{
  "init_std_qkv": 0.0421,
  "init_out_by_depth": true,
  "lr_mult_o": 0.976,
  "dataset": "wikipedia_en"
}
MLP neurons of a small language model. Each row is named by its layer, matrix (up: input weights; down: output weights) and neuron, and shows model dimensions 64-127. Each number is 128 + 24 x the weight over its row's rms, rounded and kept within 0 to 255.
After each neuron's rows, "fires on" lists the tokens most often at its 100 highest values on Wikipedia text that the model never trained on.

L10.up874 [130 111 102 145 131 166 163 147 167 138 163 109  87 145 103 137 156 149 175 127 109  83 129 139  98 125 106 114 140 122 114 169 108 111 115 101 140 120 101 130 123 129 176 139 167 166 123 128 131  86 129 159 137 105 127  93 161 137 136 151 107 153 119 110]
L10.down874 [182 104 135  38 112 107 153 108 116 131 127 130 112 138 108 163  97 162 170 100 112 158  90 118 125 155 126 129 153 140 127 155 151 146 101 161 131 141 167 156 131 133 137 126 139 129 134 138 122  89 132 108 131 123 151 110 153  99 113 126 130 147 125 113]
fires on: "h", "ed", "s", "n", "w", "ss"

L6.up914 [ 78 102  86 139 154 132  87 114 179 165 128 126  87 142 133 116 110 146 128 174 152 114 139 106 124 117 107 139 117 151 132 105 129 125 142 127 125  99 159 158 166 123 104 127 147  93 142  74 155 168 172 139 157 120 121 135 104  93 154 118 136 143 121 111]
L6.down914 [160 122  97 149  93 144 114 201 123 110 143 166 186 151 101 135 144 110 168 121  94 103 133 120 157 139 126 139  99 106 125 146 135 117 119 102 119 153 156  90 103 102 152  75 123 174 118 149 119 128 123 135 150 131  94 109 155 120 117 147 146 151 121 169]
fires on: " ", "ing", "id", "or", "st", "ed"

L2.up740 [111 158 146 147  91 125 134 177 134 145 152 155 127 147 168 138 114 120 130  87 138 119 131 116 152 147 154 112 141 124 170 171 139 188 126 133 167 127 132 120 127 106  94 117 156  99 116  98 123 107 144 137 157 103 125  50 108  68  83  89 101 133  75 139]
L2.down740 [ 97 129 131 110 104 127 134 123  94 184  68 153  83 147 122 152 167 138  77 113 177 131 124 163 138 142 118 128 136 115 176 123 146 131 148 178 104 146 145 107 106 159 131 140 119  99  83 132  96 159 120 128 123 137 139 144 132 143 163 121 117 112 128 155]
fires on: " m", " M", "M"

L17.up803 [171 112 137  80 180 143 124 138 112 142 118 122 126  92 134 118 135  95 142 136 113  80 122 150 122 110  90 154 113 124 157 141 139 128 178 132 138 140 145 116 122 158  99 132 149 109  97 118  88 127 134 127 124 133 128 127 130 127 123 147 185 105 125 135]
L17.down803 [155 134 137 130 141 127 124 121 178 104 125 118 132 136 111 148 197 173 134 137 132  86 131 124 158 132 133 121 116 141 168 109 154 110 123 115 143 144 155 127 127 150 134 184  98 132 129 174 110 142 137 111 122 154 118 138 147 120 137 162  80  84 185 120]
fires on: " ", " \""

L2.up942 [128 128 147 117 128 175  96 123 118 125 154 120 139 126 115 120 146 149  75 121 118 132 135 134 128 114 118 122 159 129 130 128 119 100  93 154 151 151 123 141 172 134 112 149 148 136 144 101 134 160 157 140 108 101 166 111 103 125 117 147 121 125 129 155]
L2.down942 [ 83 150 133 164 139 114 163 106 100 121  98 148 112 145 123 124 154 114  91 128 154 109 148 156 134 142 134 127  98 169 128  97 146 137 156 159 114 168 143 136 127 149 149 105 133 120  77  95 147 142 115  81 103 136 121 120 142 142  96 143 113 122 130 133]
fires on: "2", "1", "-", ":"

L7.up79 [ 85 134 135 127 144 140 187 114 118 109 119 129 145 117 135  89 153 146 143 133 117 153 119  95 109 131 115 194 131 119 138 165 127 117 119 125 105 133 124 129  86 141 145 125 132  90 107 118 131 128 115 152  91  86 165 190 111 116 135 156 166 128 132 116]
L7.down79 [135 137 132 150 159  92 124 114 109  81 100 127 148 128 101 107 160 161 121 111 141 163 168 147  92 131 133 147 116  91 155 141 152 122 152 101 153 127 163 125 162 150 143 120  97 129 133 115 134  98 119 145 120 115 116 132 180 132  80 101 107 156 101 102]
fires on: " w", " W", "an", "t", "u"

L10.up180 [115 122  88 108 107 126  96 145 104 121 128  97 148 124 117 122 107 123 127 128 139 159 115 131 128 147 128 129 153 149 125 166 119 121 144 152 123 124 158 114 189 101  96 157 131 133 173 150 160 115 102 128 111  93 114 137 131 143 151 150 124 163 121 157]
L10.down180 [158  78 142 113 152 133 101 129  91 145 143 117 134 144  82 147 111  90 119 127  88  94 111 107 129 147  98  82 181 145 151  77 125  98 131  98 144  96 142 144 173 123 119  82  89 101 121 117 143 103 136 116 141 145 168 152 114 110 145 127 150 136 139 123]
fires on: "i", "in", "ro", "ul", "ar", "u"

L10.up779 [ 95 126 139 106 140 142 145 147 112  90  81 108 116 124 148  89 107 180 118  75 159 166 134 147  99  92 155  74 148 143 119 126 157 140 120  88 134 168 114 146 104 114 154 107 144 136 100 123 113 134 135 148  91 170 118 119 135 112 106  92 120 134 117 135]
L10.down779 [120 141 119 117  97 124 116 110 121 168 129 134 148 137 133 161 141  99  94 145 149 147 171 115 144 146 126 120 140 136 127 123  79 133 196  95 117 103 117 118 120 136  96 132 123  99 107 121 141 156  91 121 165 125 160  95 102 102 122 128 104 115 163 101]
fires on: "n", "l", "es", "el", "ex"

L19.up913 [135 118 148 138 155 131 141 100 157 108 128 141 106 125 123  83 139 109 124 100 108  89 110 138 167 141 202  71 134 124 114 112 144 141 111 141 124 107 125 141 158 125 114 147 152 138 114 100 122 161  73 164 121 152 118 137 140 122 171 155 108 123 149 172]
L19.down913 [135 124 135 144 131 128 160 162 107 112 117  77 171 107 139 120 160 155 120 182 126 166  64 111  77 150 103 126 137  97 164 122 103 103 139 136 105 162 187 160  91 117 119 100  80 107 102 136 133 153 129 164 120 156 150 116 126 111 106 140 145  87 153 128]
fires on: "b", " con", " ch"

L13.up436 [ 91 106 174 135 121 175 147 147 154 105 120 117 134  85 119  52  81 128  98 119 149 119 138 124 122 127 115 137 108 140 146 146  71 106 120 105  90 156 162 158  97 104 119 137 106  81 132 120 144 136 134 138 133 110 130 125 139 131 111 121 145 140  98 136]
L13.down436 [146 173 110 146 172 111 126 153 142 149  84 158 150 126 124 121 146  84 111  86 127 185  76  77 114 112 137 117 116 120 121 110 125 110  82 116 169 137 104  97 134 124 157 139 124  95 167 130 116  91 115 139 134 115 131 149 136 120 165 122 136  82 104 123]
fires on: "in", " L", "ing", "al", "er", "-"

L10.up109 [104 133 148 127 160 156 156 125 159 111 101 127 115 115 138 110 107 150 134 102 123  83 119  99 118 101 152 155 119 129 106 123 123 131  78 198 162 124 121 101 139 115 150 140 179 144 141 141 119 129  94 183 149 127 102 120 156 157 109 138  98 117 110 144]
L10.down109 [145 118 151 107 132 118 114 133 142 106 108 120 133 169 126 164  98 135 135 115 143 107 121 140 154 153 109  90 152 118 159 151 150 159 126 134 115 123  81 152 143 107 127 138 110  95 153 141 142 160 126 130 139 114 130 155  95 116 112 161 142 108 103 136]
fires on: "el", "em", " of", "h", "k", "p"

L19.up409 [114 125 145  98 146 129 121 127 107 111 131 130 151 129 121 126 118 133 146 147 148 148 145 123 127 110 158 149 145 111 110 152 143 134 141 132 129 114 114 126 121 151 118 139  87 114 115 132 146 102  95 141  90  98 143 195 113 118 112 166 104 147 133 115]
L19.down409 [145 107 132 108 123 122  86  87 104 131 123 152 140 103 148  76 139 140 154 102 136 139 140 133 120 113 101 142 130 146 123 123 131 130  85 104 128  98 131 192 126 156 179 117 101  95 142 130 109 117 127 122 147 117 118 117 121 107 139 169 183  96  94 120]
fires on: "i", ".", "u"

L7.up377 [170  81 118 100 106 147 162 127 122 119 117  95 125 138 170 144 154 128 165 123  85 111  98  73 101 128 135 156 113 136 111 102  78 113 138 137 160 129 166  97 158  87 123 123 110 165 153 135 150 130 116 181 171 126 138 121 115 107 146  89 116 111 139 146]
L7.down377 [116 119 137 161 133 119 150 118  98 138  80 167 144 127 112 133 135 158 115 147 138 150 151 141 158  87 136 126  99 140 124 122  97 106 136 110 119 109 120 131 113 146  77 119 134 185 139 151 162 163 116 134 125 139 126 173 181 127 125 146 142 144 144 171]
fires on: "ut", "ly", "ely", "ess", "ished"

L6.up555 [114 133 162 109 109 134 125 146 115 158 141  97 106 132 114 105 138 100 132  99 129  91 141 122 112 184 127 102 163 146 119 120 136 132 101 135 171 131 104 128 102 131 126 167 114 126 167 138  75 133 134 131 133 121 114 177 124 164 157  94 156 101 108 174]
L6.down555 [120 116 117 144 114 123 129  99 137 163 136 149 139 128 118 184 125 145 143  92 124 124 110 160 160 121 134 120 126 133 105 144 136 134 135 125 123 128 127 171 110 177  95 103  83 116 114 110 114  74 134 109  98 122 188  78 171 143 106 125 142 114  90 151]
fires on: "at", "and", "um", "ther", "ar", "ort"

L10.up593 [152  98  80  91 143 161 126 103 172 127 163 141 142 124 113 136 121 165 107 115 106 117 125  79  95 111 140 169 117 110  94 154  62 111 159  94 117 163 130 133 133 125 116 147 118 110 152 155 112 133 123  95  96  89 128 152  92 148 168 154  87 152 101 177]
L10.down593 [172 149  98 157 102 129 133 108 161 132 138 137 159 135 121 126 148 111 114 106 153 118 160 139 153 138  84 139 105 101 115 110 160 122 146 135 175 132 129 100 121 111  85 124 129 135 115 111 116 107 109 118 122 145  89 109 119 109 116 140 141 127 161 107]
fires on: "ing", "k", "u", "e", "ue"

L13.up610 [140 167  94 133 176 141  78 129 138 115 120 143 127 129 112 143 134 145 114 128 153 166  70 125  93 127 112 115 108 124 138 130 150 126 116 137 140 147 151  89 167 156 148 121 149 165 151 117 176 124 160 130 141 122  73 149 141 139 129 147 110 145 167 125]
L13.down610 [ 98  76 151 171 116 113 153 148 112 125 143 122 106  93 124 164 159 138 107 146 124 133 137 124  95 126 104 121 161 146 139 102 123 140  94 116 124 129 112  82 120 141 150 147 135 118 122 120  56  93 106 124 150 110 139 140 115 101 167 165 113 124 137 136]
fires on: "==", "N", "T", "C", "==="

L10.up454 [105 126  48 132  98 115 126 147  99 131 110 162 153 147 154 137 130 102 184 117 156 108 105 109 143 179 151 136 126 128 148 115 145 168 109 128 171 131 127 134 125 147 114 105 152  92 107 108 153 132 102 123  97 111 154 124  91  90 133 151  94 159 133 140]
L10.down454 [137 157 163 159  91 120 106 176 118 101 119 124 103 106 111 105 140 163 117 156 158 152 129 162 115 108 124 143 157  87 163 134 133  92 114 132 140 146 121  83  84 114 161 148 116 148 105 130 102 109 106 158 105 160 138 123 128 109 136 124 153 156 111 159]
fires on: " m", "as", "=", "is", "M", "m"

L10.up858 [116 125 105 171 165 107 108 131 127 136  91  90 132 112 127 166  96 140 121 140 135 141 144 155 138 145 102 116 141 131 120 145 113 152 148 138 112 135 115 159 106 122 121 120 131 119  32 172 145 107 180  76 134 121 142 152  99 138 109 101 118 165 134 139]
L10.down858 [138 152 125  93 111 170 116 112 118 162 142 116 116 133 130 130 116  73 164 119 119 124 128 108  79 115 128 105 148 125 167 148 169 118 107 106 152 123 138 159 123 153 162 158 122 121 163 131 120 107 126 126  86  91 145  88 130  44 155 114  87 104 163 132]
fires on: "s", "r", "l", "el", "ro", "or"

L6.up849 [139 104 137  94 137 148 129 132 115 133  78 137  95 121 143 145 120 145 142 159 139 123 105 146 125  89 111 106 141  96 143 128 121 113 132 138 134 142 126  98 151 182  91 127 110 138 144 108 166 116 143 137 109 114 121 131 118 147 134 100 170 122 142  92]
L6.down849 [152 120 146 139 121 137 134  87 140 131 139 163 148 114 160 102 128 156 170 150 157 146  86 154 117  79  95 101 125 133 108 138 133 170 114 138 130 126 139 158 133  97 196 135 159 189 119 143 143  83 111 155 146 136  71 142 174 129 119 105 129  95 176 110]
fires on: "ep", "oy", "ul", "ir", "ur", "hip"

L7.up409 [108 139 160 117  88 150 163 128 111 137 109 139 162 167 127 140 105 149 123  98  93 126 139 142 108 136 126  95 144 132 139 130 177 119 159 154 128 178 111 127 168 167 135 112 113 129  78 125 109 104 113  82 126 151 108 163 113 137 116 104 136  94  96 130]
L7.down409 [145  92 147 112 111 122 142 192 130 172 141 101 110 138 109 104 145 154 147 142 119 156 136 114 121  66  93 159 152  94 134 160 129 136 131 109 112 130 132 135  84 116 123 143 163 117 156 138 148 166 100 130 136  99 116  87 117 130 148 129 119 132 152 142]
fires on: "it", "l", "op", "ep", "pl"

L19.up648 [164 112 127 129 118 136 111  88 127 138 180 108 129 109 153 141 157 118  80 105 110 106 138 168 133 131 118 100  87 129 125 115 136 108  68 121 154 150 121 121  98  97 127 114 137 101 142 143 185 135 167  95 152 135 116 131 124 192 126 113 119 131 113 169]
L19.down648 [116 116 117 115 156 157 122 122 132 170 106 132 124  83 125 150 169 113  46 133 146 197  68 116 158 157 104 146 145 128 136  96 162 125 147 152 169 131 147  98 112 107 104 124 132 169 132 126 111 134 122  86 127 106 157 126 135 119 130 136 135 142 122 150]
fires on: "s", " re", "ed", "es", "-", "ers"

L9.up458 [164 121 121 103 129 147 131 120 125 135 150  67 129 106 123 105 140 131 149 167 135 125 118 162 112 118 129 139 164 106 129 133 104 158 141 159  84  82 159 157 172 183 134 122 117 122 129 130 163 124 110 161 105 118 144 182 115 165 148 154 122 135 127 156]
L9.down458 [116 141 102 121 118 108 113 105 126 132 133 110 159 151 133 133 115 111 137 126 104 144 159 122 139 142 139 169  98 154 107  98 128 109 166 150 146 139 138 137 124 155  73 128 118 138  83 101 111 141 133 106 180 156 126 116 148 130  95 130 125 112 119 105]
fires on: "E", "ut", "W", "p", "ct", "i"

L12.up297 [126 112 155 143 107 169 146 109 142 115 130 112  93 165 101 116 106  77 153 114  85 124 129 138  98 145 159 114 186 135  97 119 105 126  96 132 149 167 108  97 121 134  83 159 149 106 122  79  98 158 105 107  99 122 147 129 135 133 146 146 132 171 157 158]
L12.down297 [147 115 123 204  97 106 160 103 123 140 110 125 131 133 119 153 150 127 132 197 125 138 100 107 127 105 153 136 128 101 136 144 139 109 137 134 110 140 145 113 119 146 152 122 109  91 143 147 122 116 139 134 159 139 124 124 142 110 144 112 147 105 100 106]
fires on: "b", "-", "m", "|", "|---", "1"

L6.up706 [118  89 116 116 122 111 108 102 121 135 181 123 157 145 132 125 126 139  87 117 130 126 116 101 161 149 100 138  90 131 113 191 155 135 107 120 120 146 137 121 121 111 118 138 102 147 166 152 136 149 139  81 110 117 132 145 175 178 137  97  63 151 135 139]
L6.down706 [139 134 109 166 154  95 126 155 141 131 165 135 109 139 114 125 138 141 106 129 121  67 116 125 107  54 122 176 114 101 158 133  84 154 123 113 125 124 173 123  94 145 153 130 132 147  90 124  97 141 143 151 165 146  85 166 124 105 121 110  98 150 135 127]
fires on: "et", "ing", "s", "ust", "es", "ake"

L13.up698 [114 117 103 132 124 121 144 144 101 117 120 109 122 146 133  92 109 151 110 134 110  96 152 125 113 117 135 104 134 102 126 162 104 165 158 144 138 107 108 127 152 158 109 147  95 153 106 175 134  66 154 125 128 107 138 157  69 107  86 126 113 134 162 111]
L13.down698 [140 113 155 141 142 126  84  87 114 133 200 128 147 150 125 134 172 172 163 154 143 166 146  87 162 149 132 165 143 125 181  91 154 135 154 105 102 129 124 139 132 187 117 163 183 123  99 115 144 134 125 134 141 141 152 120 105 114 112 106 146 107 102 134]
fires on: "l", "f", "el", "i", " al", "u"

L9.up298 [140 161 189 111 116 143 169 147 123 142 118  89 141 163 142 127 135 123 121 145 119 133 150 134 101 150 146  96 155 141 131  84 147 147 141 150 133 163 170 160 111 130 123  92 114 134  92 137  80 132 139  73 138 144 122 146 101 138  91 137 143 139 126 127]
L9.down298 [104 162 117 151 103  97  79 182 104 156  85 139 173 105 122 114 142  94 132 127 143 131 113 147 151 111 106 109 127 124 167 124 117 107 158 177 115 110 112 120 157 124 109 107 117 150 136  95 120 191 145 137 146 131 154  84 119 160 138 122 124 137 136 147]
fires on: "r", "us", "l", "ond", "it", "os"

L19.up243 [110 102  95 113 122 137 139 102  93 170 134  96  79 153  87 149 130 151 122 155 131 163 110 161 154 100 165 116 141 106 107 143 128  94 175 170 119 144 120 119 150 125 132 183 129 144 122 184 148 121  94 143  84  93 110 132 103 116 152 128 128 155 144 128]
L19.down243 [131 140  84 122 177 108 110 121 164 106 128 153 146 113 113 126 149 110 148 139 122 138  89 108 153 160 139 127 133 155  76 107 138 114 112  97 112 149 125 105 113 133 129 115  86  99 139  85 130 156 132 131 159 173  97 128 119 126 113  92 129  90 160 104]
fires on: "ad", "and", "ro", "é", "et", "ar"

L13.up105 [126 131 103 151  93 112 173 111 139  98  97 150 127 122 169 130 146 151 134 140 119 112 106 105 101 103 141 117 134 161 174 130 138 122 103 152 111 153 109  70 100 108 120 119 138 161 141 135 132 131 142 154 120 109 102 110  98 176 165 197 128 130 135 178]
L13.down105 [117 132 101 134 157 160 104 116 109 104  98  70 130 139 131 114 136 118 113 152 123  90 191 165 122 152 101 126 126 106 143 154 153 133 114 123 143 131 162 152 142 183  97 149 113 100 164 135 130  98 112 143 130 158 136 141 120 158 122 103 113 121 106 122]
fires on: "orn", " n", " b", "ed", "ing", " up"

L13.up310 [124 138 159 125 125  99 160 111 137 140 172 154 114  79 109 123 114 138 119 128 152 116 124 115 144 109 121 157 151 152 153 148 119 138 124 126 136 172 150 143  79 108 127 120  91 133 113 150 121 124 228 100 134  96 195 158 104 113 119 156 121 135 170 132]
L13.down310 [ 83 106 173 101  94 101 112 107 141  85 146 101 123 105 124 135 166 150 161 133 129  98 169  85 114 102 178 142 142 150 147 156 124 111 121 162 138 109 125 135 151 160 152 123 113 143 145 152 105 102 130 137 110 118 172 113 147 170 130 175 114 151 133 134]
fires on: " ", "2", "1"

L17.up456 [ 86 105 136 144 107 166 122  85 149 111 131 124 123 150 115 130  92 134 105 150 151  89 162 118 108 134 128 155 113 116 124 139 124 118 137 102 105 140 149 130 144 111 151 118 109  97 118 167 145 134 150 137 135  83 213 139 103  81  72 162 105 105 102 115]
L17.down456 [137 151 122 138 113  98 116 157 112 106 114 143 103  71 154 120 167 141 121 134 147 112 162 160 113 122 134 141 138 110 126  94 165 111  97  63 156 108 130 146 134 126 172 104 112 112 116 149  99 101 150 113 148 133 112 119 165  98 124  81  96 142 119  66]
fires on: " l", " L", "L"

L13.up891 [115 125 138 142 104 138 139 133  88  82 144 139 123 113 134 110 114 141 109 156  74 112 167 166 113 148 169 129 113 107 139  93 116 131  98 105 180 140 105 149 163 119 116 144 119  99  98 113 175  89  95 143  92 115 151 153  70 137  72 157 128 165 139 114]
L13.down891 [147  89 164 139 147 127  82  79 122  95 115 137 106 133 114 162 126 143 152 128 144 121 133 119 114  72 153 108 163 147 134 135 146 103 152 155 131 103 149 112 119 146 130 127 130 123  95 193 131 154 141 138 119 154 129 157 182 114 139 142 148  64 109 129]
fires on: "i", "f", " pro", "b"

L12.up828 [152 111 119 143 154 166 133 142 115 161 102  93 150  56 104 147 145 153 119 117 131 144 142 175 117 111 107 152 146 149  93 154 102 129 145 146 105 144  87 146 109 146 150  66 107 110  68 148 143 136 140 153 125 120 129 139 142 111 144 102 126 156  90 146]
L12.down828 [138 106  92 111  82 123 110 121 117 178 127 163 154 139 150 145 158  80 124 145 119  97 116  89 121 127 145 122 130 117 120 111 108 140 151 139 111  97 148 140 103 128 137 104 102 135 121 112 138 142 109 114 156 181 128 147 151  91 138 150 146 145 163  65]
fires on: "\n", "l", "ly", "r", "|", "y"

L9.up725 [122 168 114 123 103 101 141  93 139 138 118 105 110 129 141  75 106 111 158 120 126 120  62 102 146 129 143 111 118 103 136 130 133 131 179 149 116  92 116 170 142  60 163 104 115 158 126 166 108 146  89 141  84 129 103 134 135 118 103 114  67 147 148 127]
L9.down725 [123 114 120 124 114  97 128 161 133  90 101 121  99 121 126 152  68 161 110 129 116 133 176 141 142 129 123 123 123 187 130 131 154 104 137 122 112 140 145  71 120 113 124 106 123 176 137 156 154 140 107 109 119 133 118 147 142  89 133  69 122 145 174 105]
fires on: "act", "ass", " th", "m", "est", "t"

L7.up90 [138 166 150 145 122 177 139 147 145 105 123  99 118 115  51 131 125 119  99 131 123 117 150 161  93  94 142  88 116  82 110 170 114  87 136 152 138 118 129 153  97  87 122 117 149 140 142 160 129  99 122 145 112 142 108 113 144 145 121 135  78 163 138 104]
L7.down90 [146 108 174 138 120 112  95 111 116 152 131 176 121 131 171 120 149 113 127 163 155 131 144 125 128 151 139 100 141 162 113 108 134 146  63 145 101 101 143 147  96  83 113 141 139 112 136 153 141  89 148 102 133 183 134 123  99 112 129 123 104 130 118 123]
fires on: "ing", "ent", "n", "ate", "l", "ed"

L9.up840 [100  77 137 145 154 170 116 126 129 135 117 104 130 143 162 110 103 119 123 146  98 109 139 110 147 121 106  96 140 151 144 132 138 155 159 106 126 148 143  96 133 165 120 146 148  80 108 126 105 139 141 126 106 113 152 108 132 123 108 155 181 135 130 150]
L9.down840 [145 140 119 126 117 154 103 128 166 100 113 100 151 138 102  99 145 145 129 113 107 104 143 157 118  97 104 116 146 120 136 133 139 115 136 188 143  93 154 134 161 126 122 121  98 133 152 113 134 111 106 127 118 160 127 113 163 114 131 155  79 121 151 146]
fires on: " with", " by", "/", "cl", "el", " "

L9.up288 [125 128 111 126  66 117 147 135 112 141 123 109 106  84 111 116 104 105 142 121 110 107 107 136 133 140 149 135 158 152 125 100 131 167  79 157 146 133 106 148 103 156 150 145 114 171 169 156 106 140 150  74 174 145 175 114 166 136 150 109 137 100 102 117]
L9.down288 [164 121 131 151 154 165 110 117 145 129 120 124 142 177  95 134 181 122 130  94 109 150 112 158 106 130 116 111  72 121 144 148 132  45 118 181 127 104 175 116 161 127 106 117 101 105 132 103 123 144 125 136 116 116 129 133 128 172  94  97 151 150 143 110]
fires on: "re", "p", "d", "um", "at"

L7.up425 [101 114 189  91 155 125 122 139 116 122 127 111 126 124 120 105 113 157 133 145 118 134 137 117 113 167 151 131 121  99 154 144 148 112  78 142 159 120 117 140 145 108 157 102 120 151 115 132 150  96 139 147 154 161  85 139 156 165 102 172 106 167 133 181]
L7.down425 [171  95 168 131 134 103  93 118 131 127 125 114 150 146 121 176 160 105 137 138 189 104 128 172 129 117 108  70 110 141 135  86 125 114 130 112 126  83 124 106 112 130 110 151 111 138 112 152 108 133 116 128 140 116 131 159  60 171 150 121 128 118 106 119]
fires on: "ch", "il", "her", "el", "h"

L17.up822 [144 112 121 153 130 144 178 132 109 146 129 119 124 113 137 133 135 114 174 114 124 144 116 104 100 130 115 108 100 163 148 104 132 100 128 117 157 109 166 110 117 141 134 127 138 124 114 142 138 123 135 148 124 116 115 114 107 131 119 151 153 122 143 115]
L17.down822 [107 117 104 141 102 120 126 102 160 164  93 110 137 163 108 125 109 184 135 164 159 131 124 134 125 138 120 135 112  91 123  96 130  68  84 107 123 135 126 122 142 143 135 134 116 158 129 104 158 143 144 154 174 162 135 141 131 117  99 151 116 112 166 126]
fires on: "er", "est", "s", "ess", "ly", "ent"

L12.up739 [119 158 152 143 132 170 152 120 111 110 135 116 140 133  98 111 120 132 123 116 118 109 134 120 187 112 130 168 121 143 142 137 139 113 135 131 136 163 128 113 186 162  96  91  67 142 149 156 121 133 184 154 167  71 145 104  89 127  99 153 113 176 112 149]
L12.down739 [133  91 143 123 164 105 141  95 138 141 136 114 114 162 114  99 145 141 150 149 148 148 151  93 151 147 109  97 153  81 120 135 110 142 159  84  89 147 100 152 139 155 154 111 131 118 122 149 132 140 120  79 181 154 137 150 146 152 136 138 161  91 124  74]
fires on: "1", "2", "==", "0", "9", " "

L19.up506 [171  84  75 113 103 174 126 130 102 147 153 130  86 159 106 148  91 110 152 139 101 101 110 131 105 115 149 115 120 111 134 139  95 140  99 130 117 130 145 105 102 136 113 119  83 122 152 156 106 145 133 100  84  97 109  99  91 146 130 117 140 137 135 145]
L19.down506 [112 111 108 139 101 131  96 114 122 159 112 108 178  99 134 119 101 182 135 187 104  97 168 202 111 137 118 130 122 138 138 157 106 141 108 113 119  84 144 133 106 128 107 146 149 170 131 175 124  93 122 157  88 159 125 142 129 109 138 112 165 123 127 105]
fires on: "ess", "u", "k", "um", "ri", "ion"

L6.up427 [139 145 132 145 118 141 140 126 132 156 133 143 160 121 159 112 163 108 113 166 118 117 105 129 140 147 123  86 142 142 145 132 132 130 105 130 120 123 102 135 144  69 142 108 120 149 123  83 136 123 125 119 144 111 102 156 125  98 160 106 116 131 105  82]
L6.down427 [150 143 138 153 121 150 121 126  91 109 162 118 101 126 145 135 108 144 123 102 165 136 182 101  74 151 101 141  98 136 125 150 129 137 123 117 161 139 147 103 139 139 156 153 144 120 104 161 117  73 143 137 136 130 150 137  86 102 122 147 141 130 164 130]
fires on: "st", "it", " and", "t", "ult"

L9.up267 [152 119 143 116 122 139 176 105 110 102 122 152 115 107 131 123  80 100 132 121 122 134 114 101 127 126 164 146 112 135 123 178  96 148 140 142 173 142 106 144 112  98 114 138  67 158 185 153 118 156 211 133  96 114 177 100 116 101 155 146 118 108 141 130]
L9.down267 [100 126 130 167 128 123 151 130 104 133 157 103 109 108 144 106 113 106 172 107 175 105 142 146 170 111 122 134 138 140 121 112 153 102 104 121 108 130 128 100 148 118 135 133 156 104 127 131 119 153 178 153 130 143 174 135 116 111 105 140 128 109 126  89]
fires on: " the", " ", " s"

L6.up438 [136 125 139 159  96 152 121 116 130  99 113 103 121 117 159  80 135 100 132 174 124 157 112 106  88 180 146 166 124 120 132  97 146 124 126 127 139 157 105 114 163 125 114 110  94  98 137  59 134 158 121 115 144 106  88 143 117 127 145  79 140 125  99 136]
L6.down438 [126 101  93 147 177 142 111 127 138 173 157 150 110 121 174 114 111 130 134  94 109 134 165  94 147 138  92 141 156 163  96 163 135 165 144 101 104 125 167 107 114 149 148  91 146  98 131 121 127  99 116 101 141 180 137  98 105 100 132 136 125 167  96  70]
fires on: " the", "t", "r", " and", "arly", "-"

L19.up758 [126 110  83 105 144 144 133 119 183 118 119 160 143 141 130 129 138 119 149 132 129 104  94 135  90 113 100 122 125 123 115 114 154 113 137 138 133 124 102 134 139 127 129 149 105 130 151 106 137 144 136 179 149 128 136 143 131  73 152 159 155 159 101 133]
L19.down758 [123 153 125 107 117 159  92 149 117 166 153 146 129 137 119 124 140 103 114 134 131 150 138 124 143 136 147 140 171 142 149  88 141 148 104  80 128 100 178  86 108 116 120 118 127 143 118 158 113 172 174  76  82 160 136 114 136 118 169 135 133 143 146  91]
fires on: " E", " de", "or", " Ind", "st", " A"

L17.up425 [108 123 142 152 120 147 203 112 142 136  91 135 148 110 121 134 120 113 113 153 127 120 115 115  90  49  95 107 117 166 139 139 144 103 135  88 135 131 140 113 137 110 106 140 157 130 138 125 136 124 174 118 146 109 110 151 135 140 143 130 163 113 130 147]
L17.down425 [105 137 107 104 179 152 127 120 125 111 100 125 121 123 172 114 132 144 145 128 120 130 111 110 106 181 144 140 136 121  92 164 146 131 111 179 108 128  93 130 111 157 139 130  84  91 116 115 153  70 167 145 155 129 158  97 151 149 151  98 133 140 140 134]
fires on: " of", "ed", "ing", "et", "er"